config.yaml
rope_fraction: 0.5
optimizer: "muon_variant"
doc_mask: true
MLP neurons of a small language model. Each row is named by its layer, matrix (up: input weights) and neuron, and shows model dimensions 64-191. Each number is 500 + 50 x the weight over its row's rms, rounded and kept within 0 to 999. Numbers have three digits each.
A block is one neuron, or neurons of one layer that tend to fire together. Before each block is what it responds to, as a language model described it from the Wikipedia text at the highest values.

Table cell entries
L5.up54:599632444571562544496497470559445482481509533469433471515590504449563491488520500513551527470504464487467533442583521609462480456554635446481533438456440448556519532467518473493509586594431451435541424566587562562634550436508491477569500466521430487514411465520489404507493542474528509464476446488480509470519497524373503465546513481552510525479496522491502490484533502512496501468514
L5.up789:489507599517503431472413535420564539490590573539417503524426429506485547522507599434481565447524556478516500463475487381471416493515422514569562560568505478520441493483482462508484472491436474491549475554503491456538517425538496499544499455479511502480438599392567450473480488559483508561521540539586483525524551459497499537494531479544443473504475418449513544545458521429522445501524
L5.up1485:446609499467524497489454450499434445504532596511450441507442513426537486528531484500516610496520449494537454573471614606545405530496540475497525518480554534432496508472540450488476487459537599524554505591439493552572464631457477511509486418575478501532508489439410556537479533522593553467581494469422542540464370473499416473443447529481478508424452469470441549447492457428450459566506
L5.up1951:486495502466454514482472543528522513490609537511485572548559491450462576455475482434539505451535448487480533521525465526478464470550462512444471519509574443496472552545391450521490511509455541510563604548495517519489505556466544573498512605507497571441541564418514452469508504498459512456514510511554424547540548511462529425494442463482461540607523370471526526494501495479559474534465
L5.up2014:509444497461446506601486507632536451528426594473457513457492472501450476466507630524466570531536495470570488540444425539445527478465576556485537473515471419539501509512490462485554507433448578476439449522568456447518408437479427503479489541524465476461532543410568490584489518465485407417462523558462514532518532558482436581454475473524547541508566508419556489546510499510473525586473
L5.up2031:511500517496470479478520538495520467624525473472512478442588548539506531460452499463549627512494483439434480543515433512459408440497436525468465506523562481544529544473483452536596532534576501505646492492553458608518490496484510474458485505493470506528551501505519554542381439528508483427494371301538523493421529491499598442517534525472459504569508517498493550528571455481528533532615
L5.up2315:554525414568486530565635447496435541462479613521449438454573462499470496606463518504519519487604559511527565533470494482432457515467549480471576563476455461547479521483456501590505435410494637464421494620548536373514480440494486625501570514522461388552593517463553535565535480540569512480497572554534433472497495499486484533560420522525553529437576459354432525499560518380494509491488
L5.up2489:519522547538505509519420369499497510535547631589515511539571485444446527424450508468520440485589339512527446580469482584428497454528387430508595508510435498396528543453469445510444515516502420550389432532470450403547412450357448514498463531493549466457531543445523456550446529546512487464519509492455414536496539613528464436456444466503480499487474478436551525448497522393472502524518

Clause-boundary commas
L5.up140:498465523531475522643605443462586424448430580450497433508477501531542518476481529468573496514485519508485516466486388529492430489498343532369442487495487508480463552491562544504624567481509409487469484517561610491435549516440527492549497456425494560498577456447465541504499604493448455527530531529521462538524492576440532395537494508437513509588473558500513513526372518448471476521459
L5.up275:502469513530359463513503405418546475613477497564561515472569562614551561416485608479457343569485565437430465518549458587534562432484507595482376492606488582533453530540479403591505557502591463498438521513478542475484480491425533523532396492435508482478571414562477450602559456526425473520466520485464406489427517468492503430526544499525547431519500546526463550522584461411455546567437
L5.up398:486543462500468520555492527545561508489502449514540508559481452494528534433460606479492526512589442496560535412510508508547537430484576421416386505492526493477531561477543547488464442348468496518479379529465546550559545510534465627548503537514474482436461436544476556566531610499463503542545525676465502542533477498518465465426515556505486398571423414454535489474491521550496545497405
L5.up1121:438567434541497526521531518538468538523483501509524382482518466424454428496521552543538504416470439536464493414497579498473471455508504479511552535486490618493541504502450545490418504444481524526536531510546496479461473474474459544486488490538468530525411511482565654566440454471499337456436466475502412546554588465403476445511484485477496460462490585522513585512572442560444458478487
L5.up1574:484559489587467537496437432553439468453478557506520376534455440523471531479446531496476518429501406452525591527577523546475539435516489531453489534501451494461555507449477552477482471499538549594442551581441511484471474547549497525489515434622449553544475476464487466409603600570419470492513538543494546543458501459520532563549469528448520547490580405511504492536467463522440494479507
L5.up1600:526453531537436452540426552467562436528459469577498429546488508469496494487503428488452516458479565445486529560552490483490492504484497494527362544491583546471462449497470441421522471568538481463398578552383605563405518422524547581456488554554514524397419434434554465474515458522458542460445518488488465500502549548510533560422515508530444457426526494515508488447480502442578597456488
L5.up2051:533420455504415501511505427431494492461477431550505402449483547528475489519516464521486443489447487453522498456478476464466528522490527476512390480511516485426480557430502516411512532518488495494527545493497569441488496486457463496530572559566530470462461418477563530440542522540486467473541505548553533551487638453541543472488432479453535469469547476520544451546391523514562593617397
L5.up2240:452516564591463562475445491517532495493491499499580403492545502497436462459556518569377505421508486532522492538486436465492521573557518506547451472548433515469491461577513542512405491409508495481486544364492521496574435530489410470502481576518499581425498480422528512515525445545456480579530424536505545548468486519520549477416526461593523464550470453524479517453384495477505508486585

Separator after numbers
L3.up353:521471532523496499458552354436400480525523460519507549505496455514472452570554578461449497530446529510434429424501581547527538476567487431536499537564430513636424484566457496706506540561518527520567479484554494456486557527568487503449486542476443556506421431524473492523453524497518486538499515447560562605477398461442480441507493549564449514537487548492432526476463501421539471471515
L3.up360:550461556569548430530509448508506575513583595618471510558435513529472514541448449496442476489549511530462505365546408428476534587529583504552492514455474511541536543485479551502436480467492498545497564510441542505487530492476546439533471476498452368577399503535468531461609503510565607438439488532504467427484486441529512554493418528456492537502429425566517411448523475462486532481583
L3.up409:497510497456435473520479479500530546547559494574504538521588471687562500471524550434561494401489498490492487439476430428549503491465422523506521511499480544503597564614517516513524349506522526506493558488518476507600429537515480528496559507498453471456443484488397513485547536533599485536445541578438476415557517522510565513593492495628522442430285485398525525405522445537494438506606
L3.up1276:578470505546550518457448547486435512541565534502434428566456447495481509489503583473498533532415531500487473425501501563516464506603548565474489422352453454473479606539520465490497393535444517454448392490539506489472463377563507621491466501486535600480522551540491523501479462433421507428502566488516536569501472527536561406459423481514437450482529505465453570534533483463507576508460
L3.up1363:466534518599565489500509425598487569424556576535414532547505464477572526462453565510428467455542524582550486383522447572526495448494516433499459504464494486552507480526499545534578581437515609366510575475597488503574590573651525438442466515509413568471598570556516480540609499449509509442505423484453486534489592526488490476403475514505575580421486503530475469412511506449550495575553
L3.up1768:529480564554497507415441476531527502526537441541447489533449471471537484471467568529481479529418522532495437492468429664502514518543532525619518548503528476515429535474491464530452525498582547549448489539460455470476462509483441496513461489490496533521503467649512441509484474463509553514560420504520483626461466475531503555451438550443451505476510539454433511489491428446530627497582
L3.up2211:528554500427369479507424457482467505540516587495447483457465481511489454464519534500464459479513497473499455485528534555431514457509553511447455471538466496563496564460477476451570375536509521523536549504436500458416416535514442431549424549457485566493445596481507447453567463518493572505532407525523507464472468510514406505494470486423547580548514542387505438567496492461497566529609
L3.up2308:521481567409484466444542537553516532477443520528487483588510485496513460440463560446447467517442508461455611471479550472543533421514469574473503600425524532552482494506497470564583522506463468452504561478493470488543514547582522490505557489445536490498466499493457482480547549480537548521524529449464555565598527555448583449523496436429463406508465553502521560430517512466549497433544

Separators inside number data
L2.up445:515566544473501439464434575506428589507560515411521464498453465444451498539527464524480519534509479549417530554548428480515489567571510504638550534505458591529566528486471462632440399521521463585488474524390498486508397483554539517491461496503463414425515584493492556482494509368536553483555485381534555470520588503572503508509374527485416535451496511499479502461523490521487465497563

Coordinating list and clause joiners
L2.up1293:469455500392453361551544429504539549459619573497475516490472547497476531489449543549548471538434495472474576526504522654540521525493468492642444429387529378512547565523456444433509501518525542409523548531452539505520522529497488476501548587462462610473531458468473476508518605457499453479546555478576559547495540440414493463532549546544552499513499509473529627506532466557557386553505

Clause-boundary commas
L2.up768:409504614545540550506441460537523497460479594485433451479579495470467533494550564516505445488460426532509533528556550499522583556516549588489425542564523464477512587469549459588500488551572626498487496540453465486565576500518492493494524484557546386437447480411480464564481544507482594498426542330480503470428542511506449597470530531538516437493531398503569478517507516506516526433398

Mid-sentence coordinating conjunctions
L5.up829:482499557472536492552582527517500566430573445477377577486498567488500537524535505622562486428453463566463439404501539490487455644527500493541512419419498578574490590467429445537536444468475513528494571422582394486437481466637553537503555513396508387507495484511556523517416562538514501487538560485434389498493552429431416434495523471480570457456490544479459425511640484474492448529513
L5.up854:432498494489520599556515414556540502523418555562471440568538536590423529473559521501524489427390479586577613447493544498546514490551522512445490443444537405476467536513524506522484508550519607456472583561504475515473534566567584453562554483421471548557374571465437487418479502471439478548524463534434509542463451420572536540481467508547525581434481452484492475492454551401512517469504
L5.up865:505466432485509578458606405551513563558533540549434458549537472549519507466501541463568554492522452386514463495587382477559495494484479509558506526493480492439531550508522511452467556432584497478545484465542438473473538465442524455577557507488527507476537530599498493403564510536547429439487516541537451516477548492460433453485517470515496485429548487503488420478529492505624513440473
L5.up992:440493492585605542542456591502445476440513464494516454455506582543417506430523458429449474617501503448433552480441503477403446487450489446593360441533467672486424535437523404420496479490466634470450554376509558550386438473487407501528550583525515544548510439485532483479484462531491457412504500555633456506499564408485408491408586442457522590463491474573469563483501531559464495458543
L5.up1532:476482617469456569412575570488489506434495495402508521498552556501454618497534508546493482564431450495476476551480497433497495535515532571539516553479403487540562576524476535530519522403445538496504496511477480480519534541479440477504604440494542573594465526603515510489413416495512407476543464488560451468372489535497496454584513459444485352517464423501527417475479520522455485465539
L5.up1535:505444498520426525449535459446566428478493547450459485436521481506530513492477567563484466526480537532609552482547496561564460422525567559532504546472502561526492509495515471356411510527518528521549492516496459481542516485510488515482539453580468505475454558504442474447490548475578472505503522532469514456537503480509492317548418489467498512522452476481488498540464536502500613424440
L5.up1744:492469466473670508550506521568579415506561607472509487583498535432483544488503652505487531507502541517542443492532512528489540490577374484566455522521528436581482582500493563520480513544400556517579493517448504440548545461555526451472563509434455515525538517452478533459503473475459477537522514571513549520474582469451483444494460496446581529410527549578504530445530492431412507461527
L5.up2230:516569524430539447437510497510463448519482487471536470534488491538477514551480497556500482538551501528555527417465567444406506459400522584580437513467357492518502524447537474521511571455530519504441426518536515560384467483560485446635535519573552490468463460488485544515598472587489544478509563526481483505432621505561499475480491541434526429473439522485496519462529487436457484508516

Bracket before stats
L2.up330:529469433551468323511562570466461503449473491509477541453569510520494497542493527511556508480480501474485538421513455537512565394470448521442611461554407531560501465522568480561443543545517480411422629450489471519560503455492457558500511468534452444536526524573651485548521622578534479473439506507503428495470510521455465449498471533414515587522456573472470523486437462499565500481537

Athlete career stats
L5.up53:470485449538555542533459415577487495518536517500473444480428415551522516475462527487505493494465516445474463480552592496451432516478494597527564550470509543499497594496535519540486505513546602546519484481509465527506594557485468553650528526478526541495601589496494502471579518443574544507559510456538482462432499468415505418473474525513482539485454528533407455450481463481560440551520
L5.up410:478423481537515439452513409518486515547558421460511550505545590536498464493511481467516486549513532456506557475559498439526471461536504503507528576522529528487528554484461474507432578443541369530504492483512530471519482515527529536482437580493564507404479533463479471510462459504517403463543590474484511503565506479500467558512380439421486421525465444453497488467466452566512416458428
L5.up1408:578551535523497520490517538442481551498543515528567390511479482383559340523450570481445439485455493488466496483434530519486450482544475528543566480502551488499544577440575546505555521552533390509484513449515530505423433470577529578539489448523509421410434561473467514414475448499506507570518480409505447547612478536550401545575517555435492418507474424464447515510548540464463522496568
L5.up1505:428483487597531491482616513436507521530492568537571488453470494482469483525480494470503555485416570503522509513417524523414482572544452489605527510425536566505492460519522462525556526509533426417520464501511442473470486532553478485499470381458540508502479520503470466436501457441535594476430470427556462453415459463415414485484489467514581441476414571398466526449450438471475473525480
L5.up1678:511534471521506418514476529527554513554465512512531529472510549446464516502482474614505345532466505494399543537531545477498416507572530552435476528565508445562472613548458468496515472489551489516582520477433474545593562532482491525566457482511597515605531521592379468460477532534592536466499587485451516509484575376480530480506452545497490487481473504466506524494438502494488528476511
L5.up2252:502435464561563525427456564516503489597487563492435471473586478395483359480497426392543496615543454498530523432472516469516566524517542520529568523597583590565514516615507429595560525502579504466516514450425499474446473490544404440457517513521468555556548489593487510473408460556519548512601530519581428464507609478459401556427463498508490416378464523476413448528603539461442504461517
L5.up2343:544520479607505480522485539475564433608483464526481448419552463452466524505498476603468531456492483494495496474553469483543533500442570552447585509522529540493571528434537542555478529522629559534601506521611500516589517516547523501523480523510471461436572577459543412417498438451589515499470530474621498490536643468477487617479469481523477391543482468453543446508463513440580517445612
L5.up2424:493510468567494593479460484507548569565577548483495494529448461533462467492563477572500529472557493476521448441543528524440459502496402481487579452520528594451534434521516522488512508558505459548503446511581541536506478467529415526509455452508492408504420515516529519407399438564492496541505529556480571544569554557421476473497533467431437465408472521490439405468467578502323494557433

Final-item coordinators in lists
L3.up417:439579530484468580370525486392510478528472495467494603413556512406525550458489493539579498503530490556469470483458511452425571509411505503479540471478532433466362514504537501552489436551570515477499506527495332554442431463579578461483514546465453535474575540554517549462544453535501533382508530546500492483385482534533483482483486525522476556621511467570508448446499448502520511523577
L3.up1481:496488463530492443522617507560470445490522439461521429533481563452523527563511477489432519472522472531488477554487440523471558465500533505469572573492447573507491569444583553561529489456489478467511564438546454465577498454555516487516527518523462439538478605606519488512441390506540494572501496450482514467519498550503537499541526439515515551415554494539510515575478531470481540533508
L3.up1656:490546440501541540462552435518510493453402437473484518499576553443459545553539499507493514499594457447453561476449506521450516499501507555600491447584445479446568501455482529500443561422526494521541518431527502495474530443465493478516554497531531524548483605508471553530496533566495502541522458470431416432426554430606536526568472524653562490609440448452462443490613501468457554473467
L3.up1842:507502510507523498606463502487533554511533587500541451585546464520463423585477479505472512380409488504425534551429594596511580474413490527475506463433470574347462506546609563505466453453464530509306612541571513529477541461508497535474591579419500501491477468439484504529504478613433547645492489442532552549520586530461487549440442549566529489525317552509511497491545573435512448523569
L3.up2253:342472438545486505538495501506472571494486483427536499403468509621505409446427498451454524483339547532460453558466465507504493478534502463541535562559480548455465424583541458467506513480514500511447514577541466555542491451461525506532489512545438610575471506512406506483534493560579454543486473483479474559498418492601493493498574455533536444575461481501513509485545489507452550398513
L3.up2299:453497456560495574427495476546499476491427544481474526643458452444439424469585501580487531607595485546539526581492520475546479432478537560555545504552475401526469429436419500526503411559546623609464622459423534501524626530491493455457448533585498512531572515581454419474493483523496519535528400544539463486522593474502524453478470472433574507514426501444545518573458579507595570511515
L3.up2460:530440422436526582490574518507502446520557538563517479526545562495433543500463525442491484564507530505497491489464506572427503489496570477475434492483521590538532451477557539508461370402501452385545553542557456486566417463499466505517523529432501444556480501526481546492482516546553439509419575454415479414515520489538558500516487549512523448593533444525412496550519520470432545563575
L3.up2525:436518472383464571500562515605510374455445542465553460533514555500477503609449452541464456561539499437465377495459529511551448547531460549482516552541449492435480434441438448549577545498511594528494467528488507487530490551511467438492614535518459582487609506464537505481559476624432520527502453497577463511471480500454504498422501495563532546473519496538516472481533555414538519470494

Clause-internal punctuation breaks
L3.up305:566487519553497505450454488512489470538518466531527502560502585500546481501499511501541492494512502561404532557539521465498428447481477439507462447467510527458468537525498510455483522410520460511472439616459477472537397512617448489540576506532496497469470441539514486479526517633522545517459556488490432511509570476442515545539551576446518507461395519440514484485453441494475509506440
L3.up441:473499592452558573389587494477545504502547520616432413433518498488452513486432431437459556477554436471581450569514513473528471539443468376385481420535504607475428525419533447502353545433591466544539517556522469524468434482491516416521532485588490527470399498462451480497534501446553533497477498463515538475442493528560557519437523524444473524527440509441477448468509464537479404466512
L3.up442:461544455448568545502505522503537544540459499522486571449458568565535516568555400579511487563442511485576521526520515526501308449543455490464490528454433480469557447548496490578512525494494516533489573486510578520549469471560427504566520516583491604475544578460494586479480433519403450518590566439467577592470509439504542505390510431432493518534488459459455496589503502458517455685482
L3.up1148:505459556507531495538550545480588512458526481506436523477387584465470516568542538516547510513399467451396528447559518529480452499473488490456414468542573437503498534586449469500516586418458481490580521594593423459531412479542430511514566500499536520523480473455540512463475496546464456488406514470538447510416606557478535519550560530481457503479460499440474479460523372483526588519582
L3.up1574:466437512551546484572489457424533502433568507583494544490472563595407529448493559555517479515436552459464477427465512451476400498479479512412505505490551482423542512494421489511536448457517475482640559521541443493497438532477435542463523417515458500469560536507496520515455471526483477500348518472520520592423515530471474405571452489456494499505410500508478578493471443478522508530510
L3.up2192:492543466423584522429578568422555458587421579442568451496448478492504499502442627422423500453605440481447472396452504433490537581499544500562457516489492448454563480592346547488507560523531518538545484508461476524448524504475508459517470520553430513447487462487476496445506518509513416462539482464468573471483529507434521511475580526407529524475444494608419517607459366540489447429513
L3.up2255:501496485511551547541429438496479559506456512508484610507565395485551528513512485511529561458420439452473477503440570511531433500516526493488519491583456489440596522461399406473527529461515474431530521510432482482666442452464514502469492555587511511466502454403480528473488501675436444456535443469521485553554570505448483537561482414546518467447473518522489489521546500483591559474462
L3.up2284:491456520476555475478434543540579582445506552605502472359490604483499509436508482528523549481453523399448574504549494555477492497449475458547478469440483565546588513491519552512422526487468541455565482493535462513449510542548494470544591384540514408525422584470464555401478467491390434490482560471453485531470555461517616464536513531493535427527488586496441512479455438564522564504445

Date slot before year
L3.up80:486472506466463504540555468560500532526432541487513440395510483554413448457500512469505440499420534418553511531382518431489506525531550549490536438499594500458589499521527452507422476460576493581470474484450487495589469496489504473511517402451574564443469513506477492478557363488515492516544491498617555582525484501544474470428512518390542506491603530529474534489473358520432474497548
L3.up157:465575519510494478526535365490571540486558484535568403589578452530464468457461497473502555535537521478461478429455493484516554499356472471543484615479476496399458506436565402528363627369565520454492467551517402538539468506519474446511467368478494473507471581514530478475480477529471482521711546439524466326439562482532493487474395466457486500485413445486569530542501472462515546486518
L3.up306:373449467494533514502491458506446397541466464500519527427513421509473535523568512557471525418513408405468471465561534370486454456567531434488484601470558629513502525509461553514487412420435587561478489486458496446585552458455498531540490542534553505502497490542494480471508485591471457403504401491556463566476425519484551521538496507503488554510582494459413514523494510417489534491533
L3.up804:467436429469530501582623508543555506524532462514534517470481496555447556528487445488486523509475538525459630469500445478479549531605542503405467535475450471471502434605558522480553510599439614496607545546457483574499550490507475478493596543463444616470461381622525548559556482588485503433393522530516466432389519484493554506466592535523543470516516535546528500460538463483562488509436
L3.up1033:482448443482442558495602428496464546564518452468484503502459490494483519514538471455457527410548539536480590442541447502448536533550552460572582516525516465488510504531405530463509472561500583568649503468444463557401600434555446477536556489515517514506435502503484538474533464520437590512488464475586505467550409532470527538541493627451492407487451460575522477393503475486501489431464
L3.up1616:446507436524462525460610531428344530569500489494536457449415465534533524520495586498464481502379478553540571519603478548502527460513557498484491587510530453575445479473489403494491538533520577480508505497423422537491627546457519532475546439519530454476527525523455431578509469490516480476506493516494492467522438475529537513441438440482496473506333544476457491513489527458488456550473
L3.up2323:441490460589645427542470508500448397459466406578500513525523306556552418478498453559353519531544446384530599401511433438449506488570541484503468518455567476427567481598540529561476393446443471550573522422445569489521471512532565555510444570556484542506496483472530503544508486572464502482527314570514502585507457524481491426456474529527463551467512508447422582470468603440536488481514
L3.up2484:512504412494535406555684462500500568590492488525497458497497486480485503427530570508506546572564477491548511517595544459488523565562573480385608536507420525493495520458576454478513478605493511500520474500375447531558534557514489510443631518433503589488434507426543535492513470539583614480344517499512508400555514467438486507553534461504531571503457533473482553492622384431493496459550